{
  "num_hidden_layers": 23,
  "hidden_size": 448,
  "num_key_value_heads": 7,
  "qk_norm": false,
  "tie_word_embeddings": true,
  "parallel_block": false,
  "init_std_qkv": 0.023,
  "optimizer": "muon_variant",
  "decay_fraction": 0.904,
  "batch_tokens": 32768,
  "doc_mask": false
}
MLP neurons of a small language model. Each row is named by its layer, matrix (down: output weights) and neuron, and shows model dimensions 149-297. Each number is 128 + 32 x the weight over its row's rms, rounded and kept within 0 to 255. Numbers have three digits each.
A block is one neuron, or neurons of one layer that tend to fire together. Before each block is what it responds to, as a language model described it from the Wikipedia text at the highest values.

Responds to: Date days, table cells
L20.down736:110105091203109111096139137152132140105167125140129147134144095124162086214136072131130108158170161164104108125123129159231129138123133103123052146061154119139080078095119155133177127053115078120126187155136143120065149135081130176114134161116080070110181107086083080135110113161118120126121099114131143166167116170134168109154155115111092224120158196178103102107139147137126148085126134084089111093179121162134119088131110130138083138034059161093

Responds to: Sentence subject end
L18.down260:141136117162144115167164118134148097155124113124115163149120142135125153123155160119147098130161104090161178171136101138134112113137063148085107157098100181117120082114080108109122133193085161131118157130159146169092130151099076172179169102141128084161102132117117144119092108150117144153129082135175134152097135100106145156131060131136165111106114143139090155153162072134088175142116192123151173090125181132120110116142098127156128203173118161130
L18.down629:058118145101106188131137137151097094124174207125118134195165170108102123129102146164162145144123144127135107122081172167148176116178152125138096132035159162173133087148079109130139164143107119137082144071088155126098057089108147101055120108122087193108046141127095135126115164067098135132122109102131171151144155165135145146133129142155150160156121172101149117098103164081185101085125137130121109079103099136149143135150153160209110122143136100093
L18.down986:141143098130145105177115148137179132106077123129173145195124057080122119140091145105144130147092140163174123136077048131164118132127054099150159117147086167111122127086166119128114139170120138104082138090105135106068090130010048084126128133123115113144150119172135092110073192184177116137160129121242125163168170099150117157138176058141118076134140130120157140109130104119151123155153102102146155113111123082063149107146177124130141073141157111128
L18.down1093:173170108120103163128138055122118086156104122158107073098139121132099134071202135142086080142080129139120109122120136142131108159147165066091136155145136190079110145125105081083110096159119168085150161155096170134140143107107151135137188098138130091120139155163092185154149153124159136138110118113140120091105112171160125117204124127167146165142084130149079147112149074133109141148119102167111091164138155170126168076101080097174099140163151188159

Responds to: Mid-word name fragments
L20.down1193:111056101102063169125186135204063136124190129119143147124148109120141127132184098152104126116088116074069163105183134086092080122114085103132148150144126092166139154143100063151168174140128150111177155114153078095092153134139145139171081195119142163145073107125083096163079106180142057119181161139094150123167072182066157091134089122176127213071138100180122101112127158159137132132178113102111124090197116130134132110141109097166142103150139134107

Responds to: End of named phrases
L13.down9:100143153111155093135127173080116093158095140100112130132127129075125084123110135171155179134107098173165082172152156071155134099136135087138107110128070122126093174074131122113156148117170141089148146138118073231081189162165087164128154152160169116207103084125103163127151103077107100185138107151139155098099146094136097170174124126095065136178124135074103142164159180167139116109146100146126131173091161132124092121088171157082124138122160062124
L13.down23:126145114118145075142153153149111171135152147153139113125071146120170114158133149104137079167134133178157128102108165191136153102069137060109163121129090111104162114100109091132110149134131113149089210112114124216089134186153142129147119106159150123153121105076126195061065179105177122104122070075110127087065112146176102135134157161154141181157101128130100172119073086158148174114132126132156146092148200059143093171129135178174162155114123166178
L13.down148:073130057170165135148154107145147137088138120116196073138086100175121123125145133137192082062082141154191145098117064131150079118151133129140172093143108153163123133151155117117136121126066156098135145111199117136109115112120122145160108124177111193124199106079197177123122153090127152183117113150187108131121133096113166160130090196102102136109112125111127117102117126122103218138130146171127146138127179134218163192147104138122159067113100120135
L13.down223:105120127103067115072119174193144127108094100161098125054113150041120133073090123127162139130202095135110140122173130062181119086139211125161100179085122108100092121174167087085149104122137111180154123119186124130156127118174133141108149104126143068129155127097158138167095130111145086120083121121075100165164160144154129116114124114112077141129080160166121125094166091077126130205151158110088118111137125206178146195179105105143105155119112150178
L13.down656:120095113111149129136132123138074096210108154152147175183104091154177086110133139181097205132175104156088154100118133094170080124095146174153098117085120171196058135108101116138128121129132125133106155137159163172147109140119140086105109110156205126127131109050152142091085171107119133149117169163126101117137164072152128178136124103110163160120080195181131158098122172123138168171134114096119147083136121154110067124098111201188145078131104115147
L13.down775:076154096144025143110125090087163174091187113122128114109187115124097122141147096185165170166118122136141124090123174133123094125141092135168137185180189157106174126089169178141147191058060096124123109134136126158113190119139124132124104153133109154075152130150140176142143099111155130153109129132123044121119134165139138150131092109092062113142154128080115111096088106172159123146116146108129175150136104167133179138081105129077128159137107147148
L13.down802:113139163101129151091135111178131132124114168109121134164126101153101135087127106148214123112112087118134116118148068105161110153112132158092145118106074128118119135133124115091165094193155064142094089111116080135131151132174124132096143104102170087161133149160128144183156099154102123140135134096109175101126144071134110165136115154139117186119100104166110155097123106125132111114131068065147168095136119116159083123120099157115055126122135086188
L13.down849:125168114136159146093072117114146000166108187098151152119106150141105106118156098138149181121123146139200090088099127129139112153175143198140064138099190143099072168091121131114135142139157125157107175099120092112159173111108078091125169058129161112171106169126096120168163123057162131116180185178179135143087134090126163155135136147086161118103153130123145150134095152112120155124141118077180154166103146180158077145118095087087130112083147105153
L13.down1016:109152178132165113090148124126112163181112100088077135137143112147166115053087103144140150143125206118179126193084123086156135115129183170129122196115099177121108123179106178106170130149138122112166105116134131130142097162104111146188132121175080131132144133121123153144168120113139169092169197117171157107145144103140093132134116045120162159093148092155071159172122139153081161159211113174140063163063129106154101122110064123063174098069171066128
L13.down1059:154068156136157113089073146116105107127147194141126186131048098100118124130123122104138106137095154180097144077136130098126142162152113142178114106186188147081112081124127132121123132119157089132109104114096139156117150124133109138071081094167125101166125112088156125148127167185075095181151117154163110177121134204124160146088187078196108089137137069100052147227112120109174133143083173174089122140143171183126159151203137166149075036153140082114
L13.down1110:132144139135165140151144180106138143124142115134071149145135146182097115117090083163112156138142127155152111123128152148035156127080150142094116074158086161114064105104158115163104042093139137118131133129121065071182153118146160104096136184119147158163119191118067171164102070145115086147154155145154084183083104136122122126127132199117162128201072141125148148145140123130142067168137151159178138146106122150124085141132122160136137050045101176131
L13.down1225:119063164154132107144083088133129070083144131065165147097120173161120105136075139136116129150175182157163128114161111133132149098100123141162090123128073103128071156185142162098154109120161141157096148112142137153157160181115176133115109127107161124147131115153138111117162157152095104149142122121114119161065188132141169102151122100139130095116125137137099103090107106132138189116161167102119090176155194113147146148067113090122111168144115098100
L13.down1235:137102137144147131218185139161110164145137231090123098188074086185140092184143092143173124144161101095192104144083072116181128110085139134092083111106176115140134202137079147159159228178202168156122130138104120145109152154108100128093135069113141074165132082164143138110095108077122110171129115134171146099131170098149160147149136198144135091107104099141158131098159088136127154080140112143161097163093100175117114155078077145143086154082141121188
L13.down1314:125097154165151144111153084095171103112126124138087122201129171151113107190165118143112117137167147096147053156133116147162163122155155054117150094121148170170110138062131115153160185113132104055154096088112115169096132148095180109116152105091091171140096100122143128146100129182118112163126053165142135115205185128117087141120085121128147156094187110131103063073134055074132104124143152104161149168186104138132124090119166127129147141102104164149
L13.down1340:142105145180096089122084131089109158040107125146075118104126060188126115136118134125208101067108124148106158138116173132151147194139105147129135122122139100082123157204104158143126102094080125097130138141152167153150160153128144180156079104073139134136075079174139093131125130114139138145160115132093084121104093092121162216160075173109117184181153167076184138123157116126089051177118194117120135191132105160158112113165132145108110080098151097135
L13.down1760:112129109127118108124101158110165159086136139123162193158101162110107164089160086143068088152105126114084104134089108039134108109166140160045146169124085080113145192102163168128116170133101098099131111145107181127131094165136175184172116113076109115121081119165094207179104167122144128056134118108117139134136021113193166091160178116152089106132092113167170205126157164164123111137157078130095147123103102150141164122129135073158074115108145145120

Responds to: Inside proper names
L13.down72:112134146155140123118153118118113177062116189133126170117103154201126061094184133102164129147061076141126098147100119164148105156107113160116176150114091121087119088160054120110087101115083108103135171100137176166123119149094096130053116160087105143119198136152106132053068083156120101130100080110129140150086135134164087181105087111121138074121129094135133158129112086162102065134187103147087132160154126119117127124163155105175119141156109129148
L13.down165:177151143105138105124143131176133117106107134141080138120192100171081105105125121139119133143113117133118139138161115092103137102130190180120121125126126129091193166190131137076156150186152122163150109122125145129162083105158102148084152155078169123100122189101157102204171092113113124122162119132156109121074079116086156147107182144175132121151125056143111126139157140131191105094131124144065129096201134132146063144121127148181125143111202106132
L13.down215:076098172139138131152098178125162098155136191132140070159108141101142110170120080173138135153121176093105085076119120164153190144112133086119105067094148125059012140073111160142138078126117144124139135106179116131201160144191098102147085101139121086117079107147085149116091141115070098077126149162127152115129126113156137129184144153119090136117115109216145143131117119151129156145152143098097151134144101110106079144185146127140154083080118137115
L13.down353:137152121161141130078157171175123107146156040124117122076127130126079111135096118149116119111091037121192169116135143128119097175150166198092100089154157123130137106168117136096060096134102207143189165117102083143155094131157102117095155157100150106138119190129102135143123145147075122095066110096086115150115108147086101131118103106189132057173106152146118140051149123144122102136150164139129162100146113127185119123108178140151103133148159096174
L13.down748:122128134163140108128147135235199058186136127173090167124192187191089101096136108117086185129158134104147140112128184157119123152111175135129121137074131155095131134137064104133147149147060134165068112072123141163128129151109144127142114104130138116139125086144126086122097109052114086155174154116121121194123147113088121125100078144099142066164106174108090081120064149094169109120065102143124132142133136132153150123099106144100169083101162092128
L13.down815:108154099132137127124101098084152158114089133099101162149146119080154086121116135145084144118128167102143134077155172106126108123171139115157109160163064135173119109137116176073114098079071098126149139119110104144162096156116154165112109104097146134146136148144135160141135138104090123072111083100168092163101142092098066113106159144149151095148160095096096153127124104113138139071083139145123132142131175115179107153115112120193125170148169112117
L13.down816:116096143157098112135082101144081124124088107146160147140092173114124100085095191099135146142103108168133128130132112062104132141114126159170000091090080159042163101089093119147086130172120131152174156129135113067098171160153158109076112081123136153148114076154100129150134122125118134094156095152099129101096142138124105064092105089095120096171180124130137136118136071125123164103151076140146141108195094181159135132113130086073100076126103145157
L13.down819:119191147151097112137142106155126134118026120094118123123115123144149102130133120122109151114106179123099144121132101114159140122152095073131128114063108134139125228096119100140063133165100112097138121119198132089196101154088126134120126123136110098114158172103134157160141100141157148124080131109144084110105073138166125158174154167149113127142116094081165127152098106126171108135178135088111148127147139122066062158112111038175118160158114086151
L13.down1023:124180152127115123178062113111169125043116144120192114115180146182077075093149157206121123160089066158143143098120114118131131087124115154149174135158167162079196132146141131057078108198104124166142090090138126135195197097122068171106137155101156130125139147119074169173135086105123143086134098158178155104103108093121119085133106194124104142096147079100127136140133126099164151126145130099111179125126079126172142146094128160131139152116133131149
L13.down1289:155092141186157125154110133109129160075185158124147148123117101125179119134120143093067175094165123185150059150144079125124175129105122110137171129103190132146117202104155132095105167107184137073114109096108123153134095043129127153113138130120144101101118123137167129093168141167082147149186106159130146152150155128104085135143133114147078120101130139118166120209101129105116125144164155177091139131063111160097146162170097111116151158076134138145
L13.down1294:105146140129166120109104106184138162152069153120121185085166084158127113131109134152114099133146196157136090189126177122196129110134153107127126160149130159131194138198137168108120174116114073115084113129127118127164146098143127080159139164121118082083167178163199145137127107151146107146101176084146086113127092089120072133090161046101156138153099111096106135097138140132129119117130139135070122166160160165150102187144100082144104094112169138179
L13.down1311:097122184045101058154117101080160070130065163121126161113126120143095201127019101124132144065149165155132148173145197138089147164163162090153158150079145136159136152118178185122150081092111113075109156135131079122175110119117148177108157123108138129135127046148155171119130146090131157145033074103169146148116160100134138124171093135105173147175094159093175131128130080130156154157149162150107158112073127108145106097100179137093143154082099140113
L13.down1392:110116136097154130158130069094115137168072081131122169135171118214165154149096128164097111122088172115109187121127133132120126195104163089097073109128142165127116070102117112112111147169136152100085142100107206116189160108141113137065107139144163136109113168133088128058126155115122173202101097110065150101088137081172154092114111165126137115112081147145163098139115111122185137151126140125101095147092136136121109116058153080125143152127087158210
L13.down1448:168139141126109141126182161124104054145087120112112148095190151128131169157117174176118144032138161113105114107158192110114076080073158103198169139119122124081100104086112103130041111124131149108092139139105085144151125193139079119205187111131126127184082106121095135116096133171106124135078145120127121081142154116120187134116154149106089088161099132102140170096103155111083120156158127105132107132121159129129178184149123101099136171142131125138
L13.down1486:166137190128183123081116099113079191170143191154135142085132141146132155110191131108146163082184121116129138048185186087093107165098144114096124107084143110131175118120121127133149124154156107131113087163115116084106098141103116088153167118144187138098170165149133105183143070111163145153121137072138125180138109150113146133059169180079161104069127167117120123151117146100178151166113165173184136133119153159130142137113098090169138134163146134151
L13.down1740:150111121143170146108079129115173094122087154085125153109172141189086134127179179116124147119159098104134119072150163132092144176120100127086084126097156152147111090126114147154156170132104119154123148102152136148135139101135136162152119133152119119067173125134165157088133145113166131093151045084149152203173136160120116177112155137144152137140142129126193145169166140139125139168100096118092176132134107086185158166148118126127138166196117105114

Responds to: Day-of-month numbers
L13.down110:165161103094119161149177119132130107172111090107087103125104132110058182158079120115106157138078132074159119173090161117059195154074120110101130158111104150133119156193169130165122109089172149117159120149130157138136100153125120113151173130174093154143135186134146161113110093142156114110138162086148167148155123068171145085096116153079075122140181101145121094114145124121142155095169109146106200117097180140151155094116153119122163115082182112129
L13.down219:083108112069136116108084087130131139141132138096158110149119132159122163156169079156105081119146140119109172111096080110136156154138059149115136135090163095150067110105167132088145109099114135195130160183124056161108093157079164142158126121166155171167145156101170101108098159096177177151123150076144091199153113098096108079111135176106098104150115105063139148138191058146180085171186112188071157143189185118144158125139181161137112055116125131146
L13.down307:147119116124158140154140089166188170147146148103126053134134096127086082131140104096174143088120170118138094107108143128179101168131135154097153070169116141135104154152105078071116136141127169108099131155155101132073158102073143173162172115108121133134102131129170098171151111087140142134128115152100119127152139115189135039059129118147183053125155174153134114116109214094170145125136155139087158125129088080155173148086159099181149111153138131084
L13.down310:145130095134148171138167161133083127065114111176121143072122097132107130119154106190145168091070150111116097134116086161109118104157155138107127149119083108126077176120081105216107182080081099129144109133115120110131111134032099121106162148121151128093150136126139154108138127193168174118139108139104122122166118130126117103089129149151126148156141123132095118167142171115165121078121114093122125187097104140093079104132177118116143132147108190167
L13.down494:084124218186138133079153141159118139135135109128130161116157131148140172136162194160159067146090187095089163160155113168142101088142084170125129112073205134136087114124128144122094188141111111073159148185142084124102188146115097151178144108066104170084108155105165155123136132186156111087088129112142173121112074155104110211166133108098150168110167155165100156146118160122111049128127104136170140079120134167165139135164134175083100095177127144164
L13.down838:096101123155076148067097088225187134126162134166112104111122045043102152129098092112149113074122167116151083126099071113114119124158102142145111130210117092128198119124170167113117097179056184110149085168122090062100145137159160096166173148148185094096102137105130187112136110147097096176138147120088122160138083109153129120095128093124155145155168076164164154127116167114142078187094097100154152103054116114115171148189167126134142122124111091120
L13.down909:126092111124146126142134141132080113138110101157169065148133146153104124149121135127165139124148102128107139083143109145150175121154092109095119118132117168056108162097152084026125136169144111160125134168095084099120177159110156143168133189088110101116102117145100099157173152111119097096123129096184177067097163100134148162115124113133139061123108040161130069133118109081152101117108091115168170137172135115109142139128128160063181146141171106112
L13.down1258:088096126142139139119130132156136173189116161140149031174097151161067109153157124084142103187086124180116148111133121144154126145149178076121126107120124101102107160109105126183011145106127097127101101146180080085130130118162076148134096100201101085125100123104114065104201082186148146116082088127127115177138121108131177123082117153111090148097141132085144126101167190114128133077199146074091112068121159092136127127143131128147144144099064127111
L13.down1266:144153132075152155098151121135168131148134078095169146136147158093149096152123136199098139122112107104106143077162142125115082093143106127109114129137094118051166131128102079102190113145083128067113098170129119145121185075161097144145141137169211209106073130161054137048149078124178132120073097145158098105109146116190177121160067101195127097138102154165087134139137164070138153127173103132121140117149109160074142128159128178132180124091084105090
L13.down1283:093114156179162134122161115107156074118142104131107143123162175152142180111165144168150131140068140118094160123157162110104185163119109207133145113104088133147138201083146118124124101104087103121099144152103082120032141122160097151089128160178131103146150123078162103129107196146100094116122136113138132074145140113098171151124156132129157159165117129064154153128144124144095088118080095187125161100151094094151114072127125163119164100158171190142
L13.down1535:120113115129109158143166138123162118132134140137179117057149130119152188157136136158111162157113113154117091177157127121091127089146150119134157170117170118126126187099150109137158144133095055098106082132141124169149125096114143168067084143146122123124107135146195060092156149175089150133160098111113104124120175137120152196143162109123074079084145140078153139205128101122164137062076113091101078144108115182143139091146152083089157161139151078176
L13.down1566:103175142129140189129140168125169157093144108167109114120159142125076132163143181128124137170135093162135158160111062163106144118148095114136155137140174076109141163093164131101103119147071166106096136128148089142113164109087173115128105124160063143151045166113113109176076143076165109147111159175108204100136101134165153108091112075120139126164082184090118165147131187109158108102137144127112148114123103142101119119182150102073131108161117130174
L13.down1683:148132136098177134091117146126123149097197137185079151175178053154116107123123110142093177084149130154103107104178188075124172102105131128137104074166161142185170145101180180095108134077076134110134142198148118124116139086149048128173123086116098133148114138114178112116154159074143144138127109150118101132080176138103122182138122086115134139184176131126136178176103094119149130105144082136122131118105070144068038121163108086107129093139126091173
L13.down1720:152133143149157102134142189116130131147118146132123127150149145173121172034096160105093121111135140109131141107128118098154135100133099106079131092165116144122146102108133131135187117086099128148146159149130120112106084128072126117178135135100127133147159077182084047096182149108118097172075125081087061203075102091132124049168171106176086109122135081167114232128174090140103161110118136107094172109145152076091095135131124151121099108087122103134
L13.down1741:152187074161174161101147092141196130101114107125164124115202168171120127149130092099108114143142097104139098168079075140131120122136170178133165194125127117102135187138157140139121139176107100106170105156120091161145118151139152113129074128084081149210058142072121128143024118154151118128151127097112159070152126146180138099097118128173160102143166091125190130151143117106143153129188073038147168176156118087112146158118114136125118141145129150150
L13.down1744:168116108069130145131151170196194051106101188089153028121077143109182141158099052145110141079130162158079183087160074152195112128092114120120123078140070138117146082115170097150191122132046177123111114184119099107107151161107074129137053132092130098132146094154130123123168104146109162143110117132124152140067152140099135144133143094163085137097117129183114090110084152132128095136124122128085150105146093126125116133062151158116112141074167125154

Responds to: Transitive verb endings
L13.down6:133196106124106137188160136149101081156152138132123126124128141170064076103096168164086060133075133196142139120136135117098172151147117102119096141193119118128090147167076118146095150059103143180134124101094144112119104185146143103146122134146128157113147124101120121157132137088072093115109160092105123111088152151081163125143074081132116127103124084117093143116137136113140167115183137158136076112108181169110092068103100147177119163093142123146
L13.down53:110140106134120173094133126138151119136099157153097077090128104075135122103177104114140167118080172152174174128144141068062155074171063099126133177184137106179124114117128115077111095120104132083134103178133152173187125110090095125084091091143143122112118108104074184163137135118160148121108150162095095124143142120105158153154129158178185143181121126145122125142170084125108114124156069112173125115119055116079113145125101105126146126096094075115
L13.down157:135070159114130082104135134073179105113120126101173138110124159126107137112147092132103183151107119097115148048112170148110180113092174049123141139144090148047176093123093044126107133149129110167197125131103135081125157165144153142143071123124120103105137147091153100118175143078157120099113097179165122164080141067141148069095085069129135147130135141128130110193158174099095149186119155084164158151119117135111173149165122166053136147136129153129
L13.down274:178091152144066127115102229148123107175103166104098119108105119135081167119156124162150087122136081099179172106094124144205131085114117129110113184144107156120156080094122119157151077133051086101119109172156140171143107120148108096156172155139131132137127115117147144102180092115116116150108142149184129081153151099134107125113067185137176133102106131080127114190193132140109079067105123080092127126077132108126115151067134138136151126135137131119
L13.down448:141127129044142172131097157132142152060135089150070143127130124112134100160122141148137204177145158132122124110116116114096104140129134093170120129190139115100085098161150128132139147085105173132148191102107140130114102101095151121123075103103070146095125121152142146132112111108124106130111111131124179096111144149104097193157110182066138088028083191149135158141150130109173105115155140143102160118069105127173126091140130134096140114108089150075
L13.down788:190196152182121091083149131074176146115102149121131157177129117094176155131145132127169122144122094160139144138069095146149133117086137098144086077123077132127103116147195128122169103034193171055096136130084142138093144091164133125100149153116096119129151070138102087119128137119117179143106157100172093151077094224114110197116099108151212142099118097129123067103137125144112160117098118146147077106155130130071143091143165161145152119147106104085
L13.down796:099094172120124153154093165175119124154152134093134092180088153125146089160137109096161068183137168155114107147121103142086127158109137123120127125122107104097110129094085131148120129151125123182192144111139147107126142140104109127093078110172181095125180153137191090081162110095088055122159080156129131143063177142155126167169165118143085169149147141152182185136162168098112095189114231100121121084091160127122182084094092091161094087176095135202
L13.down962:179134125098122130091155175121187137128100138054128133105104100172106123106109072131144141128140115164148147121163110090112132109093165174136139088160157104145150143192051133122158130110142122079135116089092144106112143078109129148156168133071118132122169081062080092168138130071154124076101084164152089192161118152120129132121133084118194143106134139114155100149099078095120069115125123223197108082156070142128083103099154191142149149084151149115
L13.down1010:165172187102108159131078115059196053132141114190113124075109069137142154094170102144094152140146146195157138130102103137097120092111165177138077148127089082143111148093096129107166112131139111112130132118069182172109132151103167144167092091102151103130107190132087162107065101123146124106150122111152116122128116120092162135162139171072158108150194105201101184141150155122168087171063098119143108107141127176093170117063098128119128111105120126086
L13.down1111:132161139164130144128149168167208131131154093147167125091181101088180113169183103033200075122093146154129135143136087120071100084144204097126063125131057067108122123146063127193135171128110108109162132138144116130126115139085147213091085128127151164152149106152159160108106100168136075116137116130119126122125136173169085129115188125151134101110141119143154087180104146088141135091107136051108108107116100119080104092141155146103142099111118102072
L13.down1143:112094170124119163137210100095098116069134160148080123122128161124150118112116065110123120124116142138097160106085166174165069146137130081129129154116127095132119199158133106150181146118061139113127174058119131164164125138103169143132119115141067161143117100119114140151132134183114129083100130113154095133113137093126151188159139130145080131118147085170152155125133148120116072157092123122183152146101132115116125158138117137126122124106095057116
L13.down1509:101200108096129140183101144071160168122128118102106082076125182140147077108097111090153050148113154146079131140147114148123187134099104132044190101164116082129091085147186189099076116099143163129099172148123087110131105216208144093093126126175102130082116102048082178173106141114136076178149141106137188103065146118156082102128138127106138131136116072178125091134073091063106150090120127172154192127167127083159139145079179113130109166092160146204
L13.down1587:159138122044125129180122130156122096125127063117105152066159115144175124131107145130120115161120157119089090153123155146165088158103179163153138143140088151089153188143148112156122085175149151154115171104102138163136110126182097131095127164140120111117104073100127128116105145112121119107169160093168059177124178100103156146119120113159044128179132151068129152177127138135159142125178151168068171184109125147109078100112126094120200182141131046148
L13.down1651:127118143107084094089189142138079141079121153179129126130139138146125169062102096114103059157110116123137145110159118135141190063119084121149125202090135131072162103087079129146169129115105121141125146174073075097196097151168082140092093150139069141093167127091098106117128069140090117164162083133135180133153119195160117081109121131185148141123110146136140111166070110134162079182165112091144162089082155104126147111105141137174084205102099136080
L13.down1700:115160077137089047097134102130110087168151153184112133066111156082095067140151151126132149082090152120110095128129168138104152181116137171090123083109139132030144128145125231151186115135093131138107133137154180083131138098115147076137088154154151126132153145085133103129102099082167114166149096118106159112193165063071173139128085097122103155142092107098122145112134132104165165083168140139140102095116115110117129145096145110146141151152137123185
L13.down1777:178097143170145149115132177148169088131095140144122148162128138160104089113095135147127134167161158160109073136093083114080080155108095141135076148151102100154080110114128106133216130071148125146160158158079187101072177160117203111110092132130085059151127112180140096103124122166166084113148126112106127110112146140104067113165118147153119160105163141182095073149130127123172141171057136154138132137147106150072104121039132106071116141087145125127

Responds to: Clause subject before verb
L18.down947:175136167066124143149151126144102093169088120127119117147173151110133126132140144147127116124074139117127152134091090168096066102039102095112121118125191113116107229117172138124125146146098149144167216130167124157146146137121100056181106119162117143127126138095091127121084137101129165137145086130152122162126098102174150140156173172139122120129130093139136156158139115107156153077157121100122171148126162161167161130203124161107145157094185153124
L18.down1023:131150167142118072171111158223118146099124092066140148097182117108120131081081123135199099120153168105139082129124153147104089162056178117096096163105130140132129126091176107178126127089111112087143164157144147138108157140137094140126158105145110109132157109142107105133167090126111169117123160133111128039116104121104080177124142167117139153173162098135127160136146085162110227106119163082115143082078151099102138101157127115188143155103132143080
L18.down1472:199108144132120160105100165204155059110132161106135089117117131104099053162172122201153063158081116155190123137105105069093122141102138093114138117105150167128116123163084108107095190059147101130149143173097122089185147128141172170093108124130136115149113156162120126125114170071145112110055110083194194108109077165154123133136129050178133110139164161179160130134143176125075103118099114138103130159113108110154106116182119128108165144114112098156
L18.down1509:096148140144093119111119142166175139113095128123158110130111182096104083130141177140136151163028118057142119102094132124043133137135112190090125119090177132120083132116134178148167147126138122180164119092134135066128182176107086055139163082078191088140093152164120071170132128104161176142135177143149121166133118101121181186163136125099165104118106130127157053146125136121118140114147124124100070076088139135157070140201166109145060150104165197146

Responds to: Phrase-end boundaries
L20.down144:166082117178112164103155176103154167112139165159153122096115109126178120154133148137133044143110131147167208101046142167203140125160096112161122133130123136168147135149143088110072169117108136140109093202116094157059138111154166095091110157163094107069085120139153139110161112082119131109072147056183116139062163147117147194112135160134116124125110140092138139034108146163095110157096119160143104177124073190071118094117140145110092162136123077097

Responds to: Object-expecting verbs and prepositions
L18.down966:168146102115108144137138105110138150133148109104124088190147095125119072151103118086135128140160183079109139104118133098191070176127177091099153060090142137185159147153119051088127136107151186121142134105129105123116112103112125125087172149136111151060144175132168086138081113157118123099170145113159140133060153131140088175161167106217181093170096153052178146136136185115141083054133125144087105107103132105097146137163116109158154148167150081183
L18.down1056:192168112081143148057092102180158132164132131124143085135126067176142093133165134150106152137094119154099164144083140134065113138130114115169140104116172084126090084073146094149100141167173086159149186179162072098158189163105104142176124165173164163137161168123079152156110155143108107095149083148102125178123114136146058098089151108106146143152137102197135106117144137110134144135086098150128135163113151107116135099156080135155217150147109117152
L18.down1377:150155190172077146085118138104171105141169164098166128114136091133137100169186146165083114112129089148122153165150145183122121142102129086135143153065102148107131131121081170124077172134147135158150165166077087150112154131114101144090134100141162134108112144126103149118064158121094146116174118114141132133096148088125145119139122049186167087150141107133118063140087088160134105129124072170179169091047155126097093090086126173091123149120089114161
L18.down1625:118073174108123087113105081121186175141198109140111114084075129086171078092109125142137108160133098096119150088097171139107127158151110101114145120159106120141121177110120104124130113096136119109173146094134085165118129135160169106138138077202117155126170152129125172119089097108094160126194066156124127117111155149130092171131121171136140097099097088125157136066135155139183115130166125162155187129109157103095106148145125200136129087150167133131